MLP neurons of a small language model. Each row is named by its layer, matrix (down: output weights) and neuron, and shows model dimensions 80-175. Each number is 200 + 30 x the weight over its row's rms, rounded and kept within 0 to 999. A neuron's up and down rows have the sign that makes its largest values positive.
After each neuron's rows, "fires before" lists the tokens most often just after its 100 highest values on Wikipedia text that the model never trained on; "raises" lists the tokens whose logits its output raises most directly, leaving later layers aside. A number after a token or word is its count.

L11.down211,222,252,189,181,189,235,218,239,220,228,162,179,189,192,204,197,200,242,178,170,231,188,201,190,171,258,202,194,156,181,172,190,204,227,151,189,259,200,175,177,161,177,164,212,204,229,181,184,194,157,221,180,193,205,177,123,200,193,175,209,254,246,206,156,257,222,208,159,141,256,230,194,153,209,204,200,193,147,163,200,208,199,225,226,201,213,167,231,232,259,198,195,177,203,235,199
fires before: "=" 100
raises: "=", " time", " clear", "\"", " respectively"

L11.down845,197,175,159,183,196,241,179,179,235,226,200,195,184,200,225,205,193,191,198,225,146,184,221,247,217,205,175,191,203,185,269,204,180,239,238,255,230,223,196,217,207,202,165,200,220,208,217,167,222,193,205,196,243,162,202,205,176,228,223,200,206,257,171,223,218,215,202,174,234,186,234,127,236,243,200,194,239,173,190,262,211,183,212,215,217,215,218,243,243,155,185,266,204,205,191,219
fires before: " to" 76, "," 7
raises: " to", "–", " until", " To", " through"

L10.down129,174,188,209,143,170,200,219,182,201,205,172,263,227,198,202,236,216,178,199,159,151,141,158,224,213,191,201,184,153,158,245,247,192,225,171,191,266,143,198,242,171,160,229,169,133,192,164,173,189,104,225,184,218,192,210,250,218,158,197,268,230,219,208,202,177,184,219,187,199,165,211,199,273,138,152,160,237,231,186,212,168,161,226,190,204,206,225,226,235,226,183,202,167,203,221,204
fires before: " by" 43, " in" 7, " to" 4, " the" 4
raises: " by", "iment", " themselves", " above", " behind"

L10.down416,176,233,195,154,158,204,195,172,220,212,199,264,183,172,226,232,184,235,210,152,170,200,199,207,145,204,163,218,202,143,197,230,240,224,173,230,165,141,173,224,155,188,182,215,175,256,248,180,207,183,176,178,186,129,193,198,231,185,198,200,261,222,191,238,191,180,216,163,203,180,180,220,132,179,229,172,174,218,166,260,245,178,185,250,203,183,208,242,230,182,230,212,251,210,187,198
fires before: "ly" 34, "." 6, " by" 6, " to" 6, "ed" 4, " in" 4
raises: " enough", "ly", " because", "ness", " since"

L9.down733,211,210,215,213,221,156,144,167,239,165,231,199,194,185,169,227,202,178,221,198,220,181,156,216,213,240,219,236,226,216,241,195,147,165,204,193,229,154,231,175,206,191,215,221,171,212,178,183,246,246,213,162,189,135,137,225,199,189,192,161,206,244,192,244,129,170,192,171,189,193,181,157,263,199,208,240,220,192,232,113,205,192,223,238,235,176,204,216,248,246,207,203,178,203,211,227
fires before: " that" 28, "ce" 10, "ti" 6, " a" 6
raises: "ce", "ces", "ction", "ct", "cy"

L6.down423,200,185,174,156,243,183,178,179,129,228,114,193,226,198,166,206,217,225,204,190,214,225,169,142,217,253,189,183,258,157,154,236,241,197,149,191,241,175,192,247,224,234,198,225,217,220,197,156,201,242,211,189,228,220,183,212,196,205,265,221,210,167,210,220,197,148,187,179,259,222,186,171,166,186,228,183,259,204,201,224,202,190,160,204,232,188,212,148,192,220,169,168,267,182,201,233
fires before: "-" 82, "\n" 6
raises: "-", "ross", "–", " Virgin", "−"

L6.down989,138,214,232,229,203,226,173,214,167,194,240,210,191,165,179,234,199,173,215,192,225,197,263,161,180,235,205,236,154,209,211,232,228,228,183,190,146,194,233,181,226,147,188,221,234,182,249,228,233,193,263,205,201,207,162,191,144,235,202,255,169,225,191,203,195,258,215,180,173,239,248,217,223,195,237,204,204,223,226,247,209,196,183,171,157,204,175,252,190,144,172,180,164,165,263,188
fires before: "y" 21, "on" 12, "s" 10, "ies" 6, "ary" 5, "ing" 5
raises: "ation", "ations", "aging", "ying", "eration"

L11.down761,188,139,202,177,237,174,185,185,134,216,214,215,152,220,195,170,184,212,223,195,189,210,193,206,212,244,190,224,187,258,173,177,233,214,155,215,196,239,219,226,146,194,189,162,186,241,219,200,157,215,193,213,164,213,252,156,167,187,251,219,244,185,228,180,188,203,221,214,261,255,186,225,220,158,205,193,124,216,185,219,231,241,180,204,178,227,172,210,231,223,269,193,213,221,186,263
fires before: "ing" 53, "ting" 5, "iving" 4, "ating" 4
raises: "ing", "ling", "ting", "ning", "umin"

L9.down895,184,197,163,206,216,200,176,222,210,196,210,211,219,201,203,176,169,194,210,194,207,196,182,180,199,133,235,220,174,193,236,189,169,185,214,173,184,168,186,197,163,206,177,174,190,216,236,175,179,201,158,193,219,144,215,186,182,198,172,214,199,205,189,235,207,185,158,186,203,230,194,178,0,205,195,221,212,186,165,109,191,191,178,169,175,219,235,166,213,181,232,183,184,209,235,220
fires before: "\n\n" 23, " He" 21, " The" 8, " It" 7, " In" 5, " His" 4
raises: " They", " However", " This", " With", " After"

L10.down682,208,181,204,173,203,212,241,218,193,224,244,213,198,204,208,223,211,238,202,137,215,239,210,173,202,178,222,208,172,235,203,195,179,229,210,167,207,214,203,220,223,227,203,199,182,173,197,138,205,167,263,238,169,237,266,167,175,220,224,209,205,166,217,171,157,255,134,240,198,184,162,188,225,204,232,195,170,266,221,175,198,206,238,206,174,253,225,216,250,218,225,238,218,200,257,224
fires before: "ing" 43, "ating" 6, "ting" 5
raises: "aging", "ning", "aching", "ing", "aring"

L9.down32,196,190,206,227,190,195,236,227,194,144,199,199,123,297,156,211,234,190,179,161,172,159,214,162,138,275,162,241,193,215,233,217,185,223,163,158,169,155,224,212,195,212,222,189,167,196,202,130,197,173,222,217,227,213,240,180,172,217,114,237,182,193,244,216,140,196,170,144,199,227,201,171,83,170,233,237,226,225,170,139,155,253,177,175,171,197,192,152,195,199,184,241,182,201,193,202
fires before: "\n\n" 22, " He" 11, " The" 11, " It" 8, " |" 6, "\n" 6
raises: " It", " They", "com", " During", " While"

L10.down284,155,211,176,234,211,146,152,205,196,194,155,230,184,157,170,194,236,240,185,198,208,222,178,146,192,218,217,231,150,203,196,156,224,169,240,199,225,188,217,136,223,178,195,215,219,229,191,225,220,184,154,209,229,177,200,169,202,150,183,163,251,207,217,240,210,252,167,204,225,160,162,231,284,237,216,230,258,212,284,181,191,239,204,271,256,237,185,150,217,224,221,248,201,194,160,162
fires before: "ce" 23, "du" 8, "t" 8, "ti" 8, "cy" 5
raises: "cia", "ç", "cing", "phi", "ces"

L9.down1003,259,186,214,148,215,186,238,221,215,211,207,109,172,184,262,194,207,241,207,207,237,187,205,245,183,196,188,200,219,181,189,186,163,160,225,146,184,246,186,200,228,176,163,166,211,194,166,195,164,209,206,164,149,213,243,223,183,205,197,138,210,188,153,266,182,196,222,202,233,227,210,192,222,229,188,216,205,218,207,236,197,191,185,219,226,184,206,168,169,243,211,179,219,184,189,189
fires before: " of" 53, "s" 6
raises: " of", " Of", "ene", "ering", "inch"

L10.down32,231,254,219,202,213,266,143,239,264,187,219,210,192,176,219,147,204,209,223,168,166,180,223,222,239,266,250,217,214,184,182,213,197,162,179,209,215,151,220,162,206,189,175,142,188,159,178,216,173,219,231,196,215,219,175,173,219,261,173,191,185,195,188,183,151,259,190,156,195,190,209,195,27,203,232,184,240,188,203,207,200,196,244,198,204,221,235,180,195,204,259,205,163,207,227,164
fires before: " |" 23, ")" 16, "\n" 11, "," 7, "." 6, " and" 5
raises: ",", ".", " (", " –", " |"

L12.down320,241,180,237,266,178,165,178,168,180,240,241,253,210,228,194,225,194,164,220,184,208,203,178,123,246,234,238,196,169,203,232,256,179,200,208,172,199,205,210,218,208,207,239,185,241,158,130,163,176,218,184,170,243,243,197,215,231,259,164,192,204,175,214,212,224,246,151,211,187,210,166,215,177,192,152,118,215,202,226,209,243,214,224,229,198,198,178,248,198,212,190,206,219,180,239,195
fires before: "-" 95, "\n" 5
raises: "-", "wo", " together", "National", " themselves"

L12.down145,176,231,237,240,166,242,264,164,271,189,185,183,189,236,223,197,151,195,216,157,206,250,222,215,242,191,191,176,181,197,264,219,220,269,168,169,199,170,177,192,217,216,187,180,193,218,230,152,155,182,174,184,173,156,174,190,177,194,170,152,160,184,192,211,189,221,208,163,207,204,174,200,165,190,191,226,191,147,244,192,213,202,223,215,202,215,220,190,207,134,211,127,172,217,238,201
fires before: "," 31, "." 24, " (" 5
raises: ".", "\n\n", "\"", "”", "]"

L9.down993,129,214,227,203,145,161,210,203,190,202,199,180,247,217,190,210,238,255,153,151,181,252,265,175,192,209,201,193,234,173,195,256,218,186,152,190,217,175,186,208,151,164,182,125,202,220,255,115,167,157,180,185,168,293,156,199,221,213,179,173,240,251,170,212,210,201,196,205,194,195,183,192,125,193,204,189,235,207,238,207,238,188,201,128,169,254,182,207,182,229,172,237,216,189,174,185
fires before: " of" 20, "." 14, " in" 9, "," 7, " by" 4, "\"" 4
raises: " until", " via", " of", " during", " before"

L10.down959,225,167,222,174,236,198,187,195,229,222,263,222,172,203,195,202,216,148,199,262,224,241,157,203,239,183,239,207,180,197,204,198,211,159,165,162,235,189,150,158,189,181,231,190,278,221,171,235,233,208,205,123,221,235,191,131,170,215,174,239,231,221,180,170,212,212,179,179,195,210,208,167,97,218,259,176,182,200,189,232,225,154,211,203,190,225,211,161,191,200,216,149,230,227,224,193
fires before: "-" 17, "ing" 12, " of" 11, "s" 8, "ments" 4
raises: "ings", "ered", "ere", "ering", "ness"

L12.down476,186,182,207,190,209,186,200,200,156,237,229,138,246,127,193,148,142,225,166,238,215,237,147,193,230,319,221,201,197,205,207,189,197,200,217,210,182,170,195,118,239,210,249,226,146,221,232,218,221,186,222,168,196,214,170,208,180,195,159,181,195,206,239,162,194,191,214,208,178,189,226,226,191,197,180,231,178,225,130,183,174,213,153,207,190,186,207,159,217,179,216,181,186,240,235,252
fires before: "s" 100
raises: "s", "son", "sha", "se", "'"

L11.down41,201,182,204,155,225,158,191,232,196,195,211,188,247,207,297,158,160,208,200,159,155,208,250,240,192,176,169,188,195,187,226,200,196,248,193,259,207,240,159,224,216,199,201,267,122,290,186,215,194,227,195,178,172,215,172,165,160,187,171,147,223,185,190,159,191,210,131,200,165,186,260,176,168,228,250,192,159,177,225,185,215,201,149,199,217,222,160,199,187,167,243,204,249,191,180,202
fires before: " of" 52, " to" 14
raises: " of", " name", " to", " son", " owner"

L10.down66,230,216,174,168,175,199,205,162,189,175,186,220,176,186,182,237,242,195,154,212,208,160,181,189,208,273,164,163,191,230,203,189,172,213,178,198,178,160,184,191,169,219,180,154,190,192,231,228,214,200,230,189,237,230,189,181,210,228,190,208,167,242,187,130,214,181,223,202,200,175,202,181,158,178,203,179,178,184,211,242,193,173,202,248,161,186,198,239,234,192,162,177,193,209,194,158
fires before: "d" 32, "ed" 14, "s" 10, "ing" 5, "al" 5
raises: "nce", "d", "ed", "rs", "n"

L12.down238,201,214,213,204,192,242,204,202,204,200,155,222,184,253,211,176,184,204,232,207,176,232,243,140,189,225,203,227,178,212,205,232,166,240,154,197,199,142,183,210,173,240,252,149,142,177,198,145,168,181,215,216,254,178,160,229,234,176,232,225,201,216,207,270,217,205,232,218,196,175,218,146,80,239,215,238,190,200,254,232,132,173,165,223,155,209,202,237,127,197,198,211,204,210,175,167
fires before: "," 19, "." 16, " in" 11, " and" 10, " on" 4
raises: " for", " against", " during", " about", " between"

L11.down339,193,190,222,253,175,189,166,223,246,215,260,106,217,213,220,210,227,212,160,168,165,219,162,217,235,201,132,186,176,220,222,260,222,173,196,223,152,180,187,159,198,202,228,239,198,233,194,220,143,201,191,225,178,244,189,211,222,170,190,149,221,244,233,222,227,203,191,241,166,186,220,224,91,208,187,195,170,175,161,222,191,247,221,178,193,186,197,169,259,203,212,186,205,206,210,195
fires before: "s" 44, "d" 6, "es" 4, "ed" 4
raises: "s", "ly", "ally", "d", "ship"

L12.down651,149,233,201,168,265,226,217,193,142,206,208,149,191,166,192,220,244,172,200,214,180,201,185,238,249,187,180,217,217,196,224,212,189,182,164,208,263,189,212,255,184,172,150,239,199,181,248,173,182,196,205,187,218,174,177,217,204,240,164,183,158,166,231,199,222,190,158,283,213,211,181,184,213,212,166,214,208,213,167,162,205,233,141,221,197,136,210,221,202,179,221,208,200,191,179,257
fires before: "'" 21, "g" 16, "ated" 6, "–" 5, "ng" 4
raises: "'", "’", "na", "val", " Mod"

L10.down407,185,196,253,165,133,226,123,178,201,204,256,223,213,186,201,239,179,236,223,203,253,191,145,146,167,227,167,286,221,241,158,229,160,179,183,175,209,190,186,236,222,207,288,207,212,149,186,232,213,240,167,187,229,269,202,192,191,196,201,163,182,210,177,171,215,195,157,212,274,205,239,213,119,206,186,172,187,201,240,210,208,203,172,269,249,205,183,207,215,183,185,208,215,214,236,202
fires before: "d" 33, "ed" 27, "s" 7
raises: "ful", "ed", "y", "uto", "mate"